Part of a small language model's weights.
Size: width 256, 10.3M parameters.
Architecture: LayerNorm before each block, learned positions, biases, tied embeddings, attention and MLP in parallel.
Training: a variant of Adam for these matrices, 10859 steps.
MLP neurons of a small language model. Each row is named by its layer, matrix (down: output weights) and neuron, and shows model dimensions 128-223. Each number is 128 + 32 x the weight over its row's rms, rounded and kept within 0 to 255.
A block is one neuron, or neurons of one layer that tend to fire together. After each block is what it responds to, as a language model described it from the Wikipedia text at the highest values.

L4.down238 [ 83 129  59 138  77 122 170 165 127 150 103 128 126 134 119 111 161 146 128 100 153  73 168 153 126 149 107 139 224  74 123 146  99 160 124 142 110  78 118 115  95 138 128 123 146 111 137 164  74 116 108 142 128 131 125  88 188 122  77 126 149 115 177 144 133  98 152 115 101 103 111  91 125 180 124 184  76 140  29 201 122 135 117 200 142 145 149 135  97 123 178 130 179 144 149 181]
L4.down430 [143  81 113 146 117 119 117 189 150 152  81  47 153 139 110 126 132 175 121  94 128 146  93 113 101 162 132 216 177 135 147 145 150 104 105  91  93  96 182 140  76 141  84 177  72 109 105 140 102 119  98  72 160 131  98 139 151 101 122 129 126 101 102 185 113  90 118 111 137 108 123  95 156 179 157 140  62 139 112 143 160 145 109 132 160 154 129 101  90 110 152 108 120 128 127 184]
L4.down720 [128 127 180  87 105 141 140  74 128 117 166 174 101 149  91 136  98 145  51 143  96 151  90 150  89 158  90 119 102 148 134 136 188 126 137  55 177 172  84 147 166  85 177 129  87 106 128 155 131 153 125 174 164 124  63 179  87 109 140 121 151  78 135  66 162 163 126  88 113  79 110 107 167 126 108 136 147 203 134  88 143 114 152  87 164  53 129 152 128 143 112 113 127 120 113 108]
L4.down836 [120 167 146 157 109 141 122 151 170 113 116 104 156  98 126 191 181 158 121 101 165  82  82 171 101 193  55 152 186 109  80 177 137 134  85 116 130  96 183  80  81 119 151 149 106 145 139 149 122 175 137  91 147  53 136 120 146 104 112  97 130 127 179 165 157 120 200 154 140 138 106 123  71 138 133 243 133 160 113 156 134 157 138 168 107  80 118 106 162 129 170  90 174 137 169 199]
L4.down866 [ 90 147  95  53 130 174 157 126 133 106 189 130 164 141 164  99  95 148 212 101 126 165  96 144  57  96 138 127 121 171  98 131 121 114  75 107 143 125 154 123  76 170  69 125 133 169 110 154  96 188  67 100 140 162 121 147 107 175 130 147 115 160 139  79 198  65  87 128 123  92 162 165 160 150  81 144 106 175 169  96 105  89  60 113 136 161 156 164 159 168 120 154  87 139 124 145]
L4.down922 [ 44  65 148 121 180 157 120 146 116 122 193 140 165 107 150 142 159 144 149 125  80 116 171 126 136 100 106 145 107 170 138 120 137 131  78  98 102 125 163 161 105 164 141 143 122 143  98 109 151  87 125  82 147 135 113  73 123 135 129  80 114 115 138 136  91 108  72  59 160 100 157  80 166  95 168 111 126 163  88 209 131 195 110 145  95 111  89 152  88 126 158 135 158 180 129 189]
L4.down924 [121 149 119 178 118 137 130 141 137 116 125 120 151 132  94  73 174 138 173 164 116 134  95  73 105 182 175  90 220  81 152  88 120 145  93 123 105  81  78 143  99 121  70 161 156 117 121 113  97 166 127 138 151 121 114 162  76  91 100 149 198 102  79  89 156 114 154 131 105 101 151  95 113 164 137 160  67 124 130 110  99  84  34  86 158 138 159 123 174 106 145 132 182 133 117 117]
L4.down969 [148  97  61  79  71 115 105 167  76 111 106 164 105 132 123 149 101 165 128 143 163 148 129 112  90 111 145 152 109 111 140 138 146 122 115  93 117 178 160 136 104 142 112  80 111 105 121  94 132 178  71 143 122 129  58 143 117 133 137 100  43 143 134 112 160 113 128  93 110 117 142 126 130 176 121  90 116  98 140  94 147 166 126 161 152 110 132 123 146  95 101 180 124 134 149 186]
Responds to: First word of a new row or infobox field label after a line break or pipe, e.g. Total, Record low, Time zone, Running time.

L4.down219 [104 120 142  89 163 168 118  90  98 143 128 116 108 141 137 158 160 131 124 162 153 132 104 164 126 102 149 118  92 109 159 173 137 164 111  94 124  77 154  89 129 139 170 176 172 151 141 153  72 115 179 163 141 132 158  97 120 178 131 148 108 118 134  98 133 127 131  86  79 126 103 116 103 117 182  90 157  76 107 145 159 176 108 168  16  96  99 120 164  81  84 140 141 125 134 109]
L4.down360 [127 101  82 146 123 110 149 108 136 131  90  71 100 125 170 136 146 110 131 125  79 173 117 111 141  65 154  96  93  78 119 160 118 124 105 103 175  80 132 159 107  34 128 159  90 109 105 163 121 108 146 148  76 105 179 156 152 166 153 145 147 123 125 179 144 136 114 131  75  94 110 148 103 118 100 105  76 206  92 147 200 150 128 150 116 125  75 140 172  91  96 119 120 124 107 120]
L4.down517 [ 71 162 106 125 117 107 129 126 135 164 137 122 133 161 129 159 154  93  98 129 139 101 114 126 105  99  74 136  78 119 162 110 146 105 200 141 150 180 142 102 173  94  91 166 202 171 125 177  70  76 108 127 158 147 160 147  98 114 107  82 159 187  86 128 153 155 119 196 126 160  95 166  88 103 121 183 133 105 122 152 110 142  89  97 157  52 133 134 169 196 129 125 112  80 131 114]
L4.down705 [187  77 102  95 147 119 174 146 114 109 129 105 137 165 138 143 145  80 197 192 130 129  88  82 138 136 124 126 189 116  94 131 104 101 154 141 140 147 126  69 116  98 138 165 124 151 121 175  46 108  97 109 100 138  99 135  76 114 140  67 140 149 168 177  78 123 117  76 132  84  58  89 137 120  99 112 143  93 118 124 173  67 150 167 181 143 136 162 159 135 160  82  79 145  98 133]
L4.down718 [134 192 187 121 153 135  98  97 105 158 142 174 121 148 126 164 131  77  99 116 123  71 117  87 110 145  83 180 110 138 139  91 181 120 118 111  91 108 130 131  63  66 118 146  72  71 200 104 162  83 145 128 154  79 115 139 147  93  82 189 146 114  64 210  87 133 151 163  94 148 134 136 119  98 162 112 158 106 163 229 179  97 142  91 101  94 179 152 110 158 142  83 111 134 138 137]
L4.down768 [ 94 160 165 132 131 164 180  87 119 116 140 169 110 141 145 191 128 129 146  85  96  91 156 107 146 131  87 126  68  91 142  95 163 162 117 104 141 118 167 105 141  85 140 145 119  31 152 130 113 158 159  93 156  69 122 148 122  55 139 127 119 159 130 195 165 159 100 183 104 104  57 162 115 131 165 137 159 137 174 147 164 133 163 108 138 135 131 143 147 122 170 118 141  93  96 166]
L4.down783 [ 94 141 115 106  99 128 140  89 178 113 137 100 102 113 128 162 144 119 127 171  93 126 140  82 134 134 141 124 118 119 101 122 170 108 132 160 130 123 199  86  64  75 112 154 126  87 145 157  92  56 140  94  48 166 178 136 133 192 197 131 146 122 114 192 102 140 117 148  97 118 103 131 139 128 163 164 156 161 138 176 134 169  89  96  88 153 126 113 167 147 134 132 126 115 143 176]
L4.down809 [ 91 143 159 117 152 120 155  51  88 122 133 164 146  82 138 178 125  98  78 134 166 117 115 125 108  91  95 156 157  76 172 161  97 150 123 129  90  93 152 135 142 112  95 218 143  98  95 170 127 102 107 145  92 141 121 158 157 203 164 147 162 148 136 130 147 142  91 156 127 158 109 127 117 107  92 168 154 122 132 159 109 134 133  96  88 147 107 147  67 160 175 187 138 130 150 126]
Responds to: The article "an" before a vowel-initial noun phrase, usually after "is/was" or a comma, as in "is an important" or "was an operation"; weaker on "or" and "his".

L4.down347 [169 158 119 132 116 193 130 168 113 132 116 158 140 133 120 100 132 119 158 172 203 149 212 166 129 106 131 112 125 131  95  73 122 159 104 114 117 140 160  97 100 132 134 172 138 142 107 185 118  93 106 136  90 111 121  93 162 156 169 156  78  77  72 136  76 105  63 113 152 144 160  89  98 128 170 175 119 130 134 145 117 102 118 140  91 130 197 123 142 112 119 149 113 127 106 108]
L4.down434 [128 115 117 142 168  75 130 143 107 144 129  94 119 132 149 120 147 112 147 185 164 105  28  95 173 136 161 118 137 111 121 120 138 150 101 165 214 143  85 141 102 162  74 105 168 154 128 122 123 158 112 156 133 106  98  88 144 119 156 141 173 119 101 181 135 146 110  47 112 110 169 101  57 141 138 149 123 109 129 162 106 163 112  88 150  76  72  92 152 156 172  96 135 168  78 169]
L4.down566 [154 197 135 103 118 132 150 123 145 106 106 133 139  98 177 183 128 146 121 127 153  89 152 157 129 114 127 131 181 166 154 107 154 174 130  94 126 127 126  97 125  94  86 133 113 160 154  98 117 118 101 162  67  90 107 129 186  63 106 116 108 104 127 188  78 177 109 128 135 173 169 127  95 113 138 155 133 131 164 112 159 119  74 179 165 137 180 169 199 130 134  85  95  97 110 155]
L4.down701 [151 127 112 133 140 140 120 134 128 120 173 127 130 118 110 117 100 109 131  93 136 116 120 108 111  52 178 120 141  89 152  92 183 101  98 164 112 110 113 151 112  75 143  93  99 130 138 136  94 134 163  95 184 161 130  85 163 148  78 122 167 159  61 108 161 151 152  90 177  92 156 124  97 142 131  96 118  94 151 132  93 142 147 158 150 137 171 163 141 164  90 191 166  59  64 133]
L4.down727 [ 80 109 167 139 143 153 141 121 163 119 117 166 159 160 125 129 146 106 116 146 132 139 132 127  98 186 103  32  84  99 141  49 168 159 161 112 126 157 159 180 154  72 117  99 204 103 123 116 113 101 134 102 102 133 119 110 136 120 142  85  95 151 133 178 161 136  68 109 180 184  94 156 127 144 129 186  82 126 138  89 217 151 134 112 158 129  87 171 103 195 156 103 131 132 125 117]
L4.down826 [ 82 112 120 165 152 141 134 123 156 165  74 137 147 165  91 129 103  81  92 127  93 128 123 127 150 134 156 138  60 146 176 100 203 114 157 107 123 165 156 177 140 120 141 123  82 120 105 130 142 128 110 152 163 131  91 162 110 176 127 128  99  63  61 183 154 125 121 155 100 151 120 172  67 116 124 147 130 157  99 158 120 125 151 131 104 107 120  99 103 142 109 134 160 145 103 147]
L4.down998 [ 76 154 140 146 151 107  91 145 138 139  93 161 114  80 133  90 119 144 141  90 112 150  71 128 105 122 153 116 140  58 131 166 128 141  90 174  97 122 104 101 130 117 160  70 193 102 144 108 174 140 167 117 127 118 137  97 140 135 103 131 144 122 159 170 123 185 189 126 142 131 113 115 148 151 101 134  88 101  74 118 144 130  96 147 134 130 118 149  90 185  95  71 101 104 150 171]
L4.down1016 [153 129 172  67 122 142 138 165 166 119  99 126 137  86 194 113 133 183 100  74 148 121 147 159  68 194 138  81  86 153 123 130 141 178 129 153 111  89 136 128  94 135  74  97 175 141 117 134  76  74  92 125 107 139 112 121 130 101  86 173 174 155 104 185 167 140 180 101 174 150 150 144 162 148 113 153 123 120 187 115 127  81  93 128 129 137  83 143 142 179 144 103 104 162 202 153]
Responds to: Separator and connector tokens inside infoboxes and tables, like the slash between coordinates or team and apps, field colons, and name particles (de, al, by).

L7.down30 [124 156 148 154 115 171 130  76  86 119 124  91 178 139 118 201 132 173 130  82  79 111  75  84 131  82 130 172 123  76 105 159 116  91  85 139 155  99 126 131 107 119  70  93 168 101 102 101 144 136 103 128 108 113 175 105 140 140 114 161 172 132 147 126  97 124 167  81 104  91 137 127 156 108 184 200  99 189  91 175 103 102  68  81 167 124 169 119 135 162 116 149 106 136  96 164]
L7.down151 [158 138 126 130 147 179 138  85 110 130 123  97 168 168 119 125 141 180 130 202 127 142 107 155 122 147 133 131  96 143  68  55 111  91 109 145  93 144 152  95 183 104 102 155 147  88 164 153 103 115 127 103 127 122 115 157  92 116 116 163 126  76 132 104 151 122 114 120 169 102 104 108  40 184  90 133 136 110 140 155 149 140  88 150 135 129 234 119 103 161 126  87 107 182 114  73]
L7.down570 [141 109  99 132 101  89 147 179  85 118 148 101 156 107 170  90  95  97 157  90 163 178  88 132 122 143 154 131 135 130 156 139  64  70 123 163  94 146 186 162  82 180 128 119 125 117 108 148 126 145 169 148 132 129 115 137 117 118 127 103 129 160 145 108 133 109  90  51 158 139 147 159  97 156  70 130 159 142 170 167 175  90 138 160 142 102 119  91  51 102  97 159  73 109 145 124]
L7.down589 [126  89 135  79 162 127 151 189 145  81 168  86 150 138 149 143 114 102  89 155 134 114 113 115 116 107 147 169 133 176 149  90 168 144  93 180  95  98 162  98 124 153 144 186  71 135  86 105 140 111 188 125 135 123 130 115 157 136 121 152 156 135 136 149 191 127 114 181 114 131 107  59  71  97 174 151 196 134 149 170 134 122 117  80 100 137 142 106  90 151 154 122 136 153 173 199]
L7.down808 [ 93 178 118 144  85  89  82 148 162 154 137 122  74  91 121 132  96 141 161 158 141 117 155 128 167 159  70 180  66 149 187 147 186 109 178 129 121 145 154 154 105 147 122  95  93 111 156 131 121 152 150 134 185 145 153 134 181  93 124 179 134 122 139 138 180 160 160 116 107 142  89 142  82 115  92 100 104 148 140  82 183 132 121  95  94 143 132 132 116 128 161 161 136 146  85 105]
L7.down824 [181 149 148  96 139 102 146 116 154 123 106 163 106  84 102 184 133 158 178 168 137 156  96 109 129 178 126  98 109 110 134  71 113 140 138  85  86 118 173 178  82 109  86  89 174 163 127 161 157 109 156  72 123 178 121 138 151 159 160 114 121 194  97 138 177 126  88  91 138 116 105 108 148 126 113 131 192 175 153 106 119  89 182 124 156 114 167  99 104 121 141  99 137 145 126 140]
L7.down865 [123 154  75 115 132  87  68  60 129 102  94 168 145 179 104  87 115 141  68 156  74 108 108 164 161  97 141 168  95 143  78  86 154 124 103 140  79 182 183 106 113 141  97  93 128 150 152 124 148 134  86 187 115  92 181 162 144 119 123  99 129 146 126 216 125 151 107 177 153 176 124 155  88  89 119 158 132 129 126  84 107 113 123 151 125 162 185 132 137 169 162 152 129 132 143 105]
L7.down987 [119 134 165 128 154  70 142 120 152  39 184 113 152 132 123 114 100 133 139 144 146 173  94 140 118  92 150 127 150 164 126 135 126 120 119 170 109 127 128 171  92 154 128  83  88 136  72 102 138 122 140 149 153 157 129 105  97 105  84 139 132 136 148 103 123 157 136  93 161 185 116 133 161 116 135 184 130 125 143 120 125 170  91 123 162 154 167  86 114  89 105  77 106  43 101  88]
Responds to: Tokens inside infobox and table fields, such as the DST closing bracket, UTC offsets, longitude digits and unit brackets, and "the"/"in" before geographic or administrative areas.

L7.down430 [119 131 164  97 148 102  92 139  92 159 137 115 125 107 124 191 126 138 160 116 150 192 138 144 137 133  98 208 148 164 122 112 145 144 105 116 116 101 162 139 153 113 216  94 109 117 158 172  84  81  92 103 100 142 114 122 125 116 174  92  90  97 144 153 152 124 143 123 113 103  36 142  81 182 113 119 131 104 132 127 142 155 176  88 197  93 185 142 150  94 146 130 149 129  98 140]
L7.down494 [ 78 133 134 110 164 150 184  97 124 144 109 122 200  83 124 123 104 158 112 146 161 171 151 131 143 127 104 106 111 165  64 127 119 103 174  77 143 106 123 140 151 153  86 107 133 157 100 120 177 124 128 119 145 171 202  94 182 164 115 150 122  68 183  91  85 142  46 140 133 135 186 120 143 123 104  95 122 138  82 150 135 148 110  84 154  60  79 144  85 162 139 114  97 197  94  72]
L7.down509 [149 169 135 115  50  73 120 141 151 116 114 112 126 112 142 173  94 136 103 108 122 124 142 152 127  75 102  85 165 139  90 124 160  96 110 143  60 148 113 128  84 128  94  84 153 144 129 107 141 144  81 202 168 117 115  77 167 134 110 116 112 165 171 118 128 183 134 126 144 128 126 132 138 157  59 178 130 114 166 106  74 144 160 147 151 160 116 126 101 107 131 155 165  89  90 156]
L7.down576 [120 152 103 120 152 148 129  93 197  41 148 148 146 134 150 154 140 165 112 101 180 120  51 111 113 120 153 127 139 183 107 147 134 127  91  69  79 132 123 118  63 156 141 137 117 111 131 103 119 172 114 159 217  82 160 135 102 123 128 109 129  97 138 151 133 157 148 157 131 144 105 113 101 160  96 110 111 108  95 144 167 117 189 125 161 162 173 137 112  91 174 125 226 141 169 160]
L7.down726 [174 166 141 139 113  95 134 106 108  87 117  83 115 171 130 214 191 144 106 124 142 137 152 142  74 134 128 115 141 131 120 166 134 102 124 135 142 151 140  94 118 146  97 122 109 149 149 142 179 141 103 147  98 100 147 155 151 144 169 135 143 111 112 125  78 153 121 157 172 199 107 116  94 113 124 191 117 187 126 111 134 147 153  94 131 155 136 102 124 136 152 129  73 120 160  85]
L7.down837 [163 106  97  83 132 179 156 110 120  68  97 156 147  56 161 158 163  82 133  91 135 143 132 105 154 198 103 117 106 123 107 167 173 154 129 108 134 185  56 139 122 139 132 127 169 122 116  67 116  92 131 123 173 132 158  52 151 143 154 152  59  65 179 135 107  98 119 162  64 141  83 107 127  95 161 133 184 174  63 129 135 135 156 132 150 165 109 153 149  93 173 138 140 158 168 130]
L7.down975 [117 155 111 125 118 105 127  98 101  96 171 140 136  76 172  90 100 147 128  54 164 158 156 120 101 179 108  99 133 104 159 109 117 156 185 122  76 114 168 106 215 132 128 104 125 162 163 160 101  88 160 108  82  92 157 173 147 128 143 216 124 106  91 144 145  57 145 111  63 184 155 102  92 128 113 147  98 140 162 107 115  97 113 150 107 144  60  92 135 138 156  71  98 173 156 113]
L7.down989 [168 109 176 124 119 160  78 135  80 102 120 117  72 122 125 143 118 151 144 135  94 153 136 122 177 150 124 139 122 126  90 122  87 119 161  72  98 114 141 158 169 131 133  88 182 149 165  97 157 123 104  97 177  79 166 108 141  79 103  96 120 116 119  90 156 146 190  91 152  91 140 147 143 117 132  68 169 133 145 123 179 121 118 152 116  83 122 199 135  72 126 149 164 127 107 112]
Responds to: Word-internal pieces after a word's start, such as Jes-si-ca, Ad-ju-tant and subs-ides, plus the "18" that begins 1800s years in dates.

L4.down20 [211 133 104 130 114  83 122 104 113 116 161 139  90  80 124 124  97 155  97 126  86 139  89 162 106 105  84 192 152 133  90 140 109 153 106 159 123 140 161  97 128 182 159  88 185 155 137 120  83 177  80 138 103  51 164 117 185  96  84 112 144 157 152 113 119  81 126 138  95 146 147  97 176 145 148 143 154 110 159 140 157 106 116  75 120 160 145 120  94 159 124 139 126  83 165 156]
L4.down191 [127 139 147 121  97 115 104 127 131  87 116 171 150 174 109 125 123 126  95 139 112 116 141 115 104 117 142 182 147 110 137  67 162 129 175 136 119 166 172 105 159 143 164 106 151 118 186 111 130 138 180 122 151 113  97 137 162 131 140  79  99 145 126 116 201 164 160 138 141 148 173 104  89 126 141  65 168 114  44 163 119 150 160 120 148  92 133 164 100 132 104 131 141 143 168  74]
L4.down372 [176 114 118 168 136 143 123 161 161  62 149 121  90  69 200 147 161 119 103 179 169 154  83 129 144 143 148 165 160 114 117 115 141 118 127 124  94  61 141 153 130 159 164 143 178  94 123 135 161 223 103 182 156 136 115 160  99 159  64 122 141 131 138  66 188 122  80 125 125  65 192 126  63 164 108  91 106 170 102 123  68  90  80  62 140  55 132 104 149  82 114 161  75 178  96 179]
L4.down696 [ 68 114 124 105  67 103 151  96 138 130 104 145 135 145 133 121  70 191 134  97 130 101  80 115 135 162 130 184 145 170 134 181 153 113 142  77 145 173 107 170 145 104 127 169 112 150 211  87 100  91 105 156 114 124 133 144 102 122 114 141 104 108 113 118 161 116 109 118 154 121 105  73  68 130 167 143 108 129 106 142 119  89 215  61 151 107 160 172 119 152 114 158 146 164 134 174]
L4.down750 [ 76  79 148 126  64 176 107 184 144 155 129 113 176 119 157  99 100 145  89 118 147 156  92 182 129 135 152 165 133 135 146 125 139  99 143 208 116 185 106 165 130  89 140 122 103 121  96 191  85 119 158  89 122 146 171 111 148 103  97 151 194 118 130 152  97 133 106 166  94  95 134  76 104 121  96 119 158 123 131 120 146 126 126  87 171  99 119 158  93 114 155  82 145 175 171  93]
L4.down855 [148 130 127  93 166 175 142 128 146 140 162 114 132  92 156 112 121  73 179 186 184 186 145 144 108 160 157 200 125 169 111 134 133 166  55 137 117  75 163  83 149 148 159 136 170 136 140  68 155 139 120 164 117 172 158 131 135  82  86 172 125 127 131 160 105 113 169 153 135 111 113 133 183 116  84 124 159  63 153 124  77  74 103 169 180 114 117 171 132 139 156 168  98 130  74 122]
L4.down861 [127 149 135 191 115 127 117 126 111 137 144  74  90  86 161 132 139  73 127 128 175  97  81  98 145 109 154 130 185  81 132 135 139 136 119  97  88 147 101 172 128 211 146 143 135  96 149  81 113 151 105 163 205  98 106  88  87 140 133  96 122 154 115 104 166 165 166 132 148 108 133 112 116 119 105 111 132  74 128 102 130 166 177 169 121 124 131 152 129 148 208  98 133 112 148 117]
L4.down1017 [126 119 104 100 161  92 138 113  94 102  68 149 142 119 156 109  79 115 128 152  91 138 129 126 129 142 137 200 121 188 136  93 112 130 186 164 108 134 125 115 171 171 116 122 198 131 174 130 174 129 141 124 130 111  71 101 155 101  75  75 141 106 172 208 117 158 156 141 110  74 145  98 168 111 123 102 133 183 131 108 157 143 110  88 185 158 123 142 147 172 155 153  52 170 104 191]
Responds to: First piece of a word split into several tokens, right after a function word or punctuation: century digits like 18 in 1886, ju in junction, br in briefly, $.

L3.down990 [134 142 119 153 122 121 141 116 184 142  98 154 145 115  18 153  60 104 154 182 146 144  77  89  49 133  93 145 118 133 144  83 160 116 155 114  29 172 108 119 134 139 143 132 141 138 102 103 210 184  69 129 148 124 136 125  85 183 158 123 155 142  67 188  73 142 141  77  89 153 166 126 130 125 125 177  99 112 135 149 127 107 143 170 112 164  87 116 138 139 140 143 151 174 131 140]
Responds to: Punctuation right after a name or heading in lists and tables, such as en dashes in credits, colons, pipes, possessive apostrophes.

L3.down878 [126 135 115 109 139 183 148 137 176 139  76 149 118 110  86 101  93 125 161  81  83  76  36 153 111 155 128 146  84 103 149 175 136 156 113 123 117  50 119 154 145 101 106 140 148 134 135 120 125 102 114 166  93  74 129 121 131 172 122 180 149 142  77 148 156 166 134 116 125 135 108 112  78 114 117 156 124 121  92 110  66  87 140 133 109 119 122 192 175 144 160 105 123 151 141 127]
Responds to: Two-digit number tokens, mostly the century half of a four-digit year (17 in 1791, 18 in 1874) or a day number, after on, commas, dashes or table bars; other tokens are rare, weak cases.

L7.down230 [111 124 171 188  87 144 151 132 146 145 157  65  99 143 150 142 127 121  85 146 131 129 151 137 190 128 102 103 136 129 102 123 108  53 105 118  94 114 108  99 166 157 144 116 112 132 130 121  90 158 200 153 112 119 161 151  88 122 112 102 134 191 104  93 105 140 124 140 160  82  89 147 179  64 138 143  88 129 119 109 164 123 111  97  71 145  44 100 126 101 107 159 145 164 105 108]
L7.down324 [137 115 144 134 113 126 151 130 129 124 141 116 123 143 147 155 128 110  99 157  82 103 128 172 129 161  83 130  96 160 106 196 180 118  76 113 103 156 134 126 170 118 173 182 125 130 123  84 167 158 123 152 152 150 112 146  83  84 123 130 144 138 128 157  91 134 135 123 140  95 159 144 112 153 189 116 115 120 143 106 139 179  93 114 142 118 166 104 124 137 145 141 124 113 178  32]
L7.down583 [149 180 151 102 132  79 130  83 105 122 152 187 171 131 168 198 161 136 146 112 141 127  97  83 138 140 134 135 137  96 114 211 109 126  77  54 110 115 118  91 177  91 125 183 114  91 162  90 151 159 114 138 100 140 165 134 140 122 129  97 161 143 150 114 121 155 140 114 154 116 120 138  94 101 112 101 140  79 132 164 102 180  71 118 169 138 119 157 124  67 103 151 150 119 140  57]
L7.down595 [132 139 170 144  87 198 121 105 104 127 110 117 136 100 115 152 199 123 126 128  79 144 120 128 110 115 121 115 148 134 107  83  94 125 134 136 118 173 123 118 161  84 140 144  64 143 109 166 134 128  95 111  77 132 118 192 165 153 151  75 167 112 135 116  97  97 101 138  97 155 144 132  92 137 127 137 123 131  53 165 120 104 170  87 128 114 140 148 104 167 142 252 145 141 136 108]
L7.down699 [ 97 122  96 169 150  76 206 112 100  51 146 184 127  94 157 168 160 127 105 166 143 124 138  82 142 149 153 124 124 147 144 100 136 131  68  99 129  99 113  86  65 144 110 179 157  98 120 192 135 131 153 144 170 146 150 118  78 174 168 131 110 111 110 150 134 150 119 144 178 192 161  83 140 172 154 115 142 148 118 163 117 128 109  90 153 110 103 122 151 104  82 184 132  93  86 110]
L7.down793 [ 74 162 117 131  56 112 173  94 191 100 181 186 163 148 143 133 124 104 127 137 138 166 147 149 146 124 104  67  89  97 100 134 137 150 124  74  77 116 140 141 110 162 101 150 159  84  93 110 127 144  60 122 142  94 107 183 143 117 110 151 113 192 127 159 101 117 149 149 130 104  96 144 138 104  59 192 144 150  78 106 177 179  82 102 128 144 164 150 147 134 178 204 180 133 128 150]
L7.down842 [131 165 149 127 144 131 139  88 140  98 102 153 172 142 128 138 147  79 157 174 164 122 138 143 137 102 190 125 109 122 116  88 121 134 121  87 151 136 121 129 131 105 132 124 171 109 152 122  92 150 108 150 132 118  90 175  58 125 119 167 126  68  87 168  69 155  93 107 124 102 142  96 143 102  58 110 162 160 206 143 185 135 130 153 116  72 163 131 147  39 133  91 139 194 132 151]
L7.down904 [102 145 165 153  76  52 119 142 141 135 156 106 118 113 127 192 109 139 124 169 107 133 125  74 154  85  99 145  82 132 160 150 164 111 120  72 142 112 149 122 109 156 102 130 100 123  68  92 110 152 169  74 129 133  89 128  71 123 120 121 106 112 145 134 201  87 148 118 122  96 118 136 113 171 191 112 100 186 132  72 176 163 180  99 155 110 133 138 123 136 115 120  88 116  68 144]
Responds to: Punctuation or word pieces right after a proper name or title in list entries, e.g. a subtitle colon, a dash or comma after a name, or a mid-surname piece or middle initial.

L3.down797 [ 92 128  99  98 186 105 157  87 178 108 157 102 137 137 125 142 188 146 127 146 105 129 126  87 121  87 187 152  86  89  92  82  93 127 126 171 150 107 187  89 141  80 139 151 129 125 148 171 109 119 124 106 105 184 175 137 141 126 173 113 122 135 139 200 116 109 104 164 101 134 103 165 165  94 132 110 176 138 139 161 150 149 115 147 118 145 150 163 171 122  82 129  93 148 161 152]
Responds to: The article "an" and short opening pieces of longer words split into several tokens, e.g. ele(vated), cons(ensus), res(ident), subs(tantially).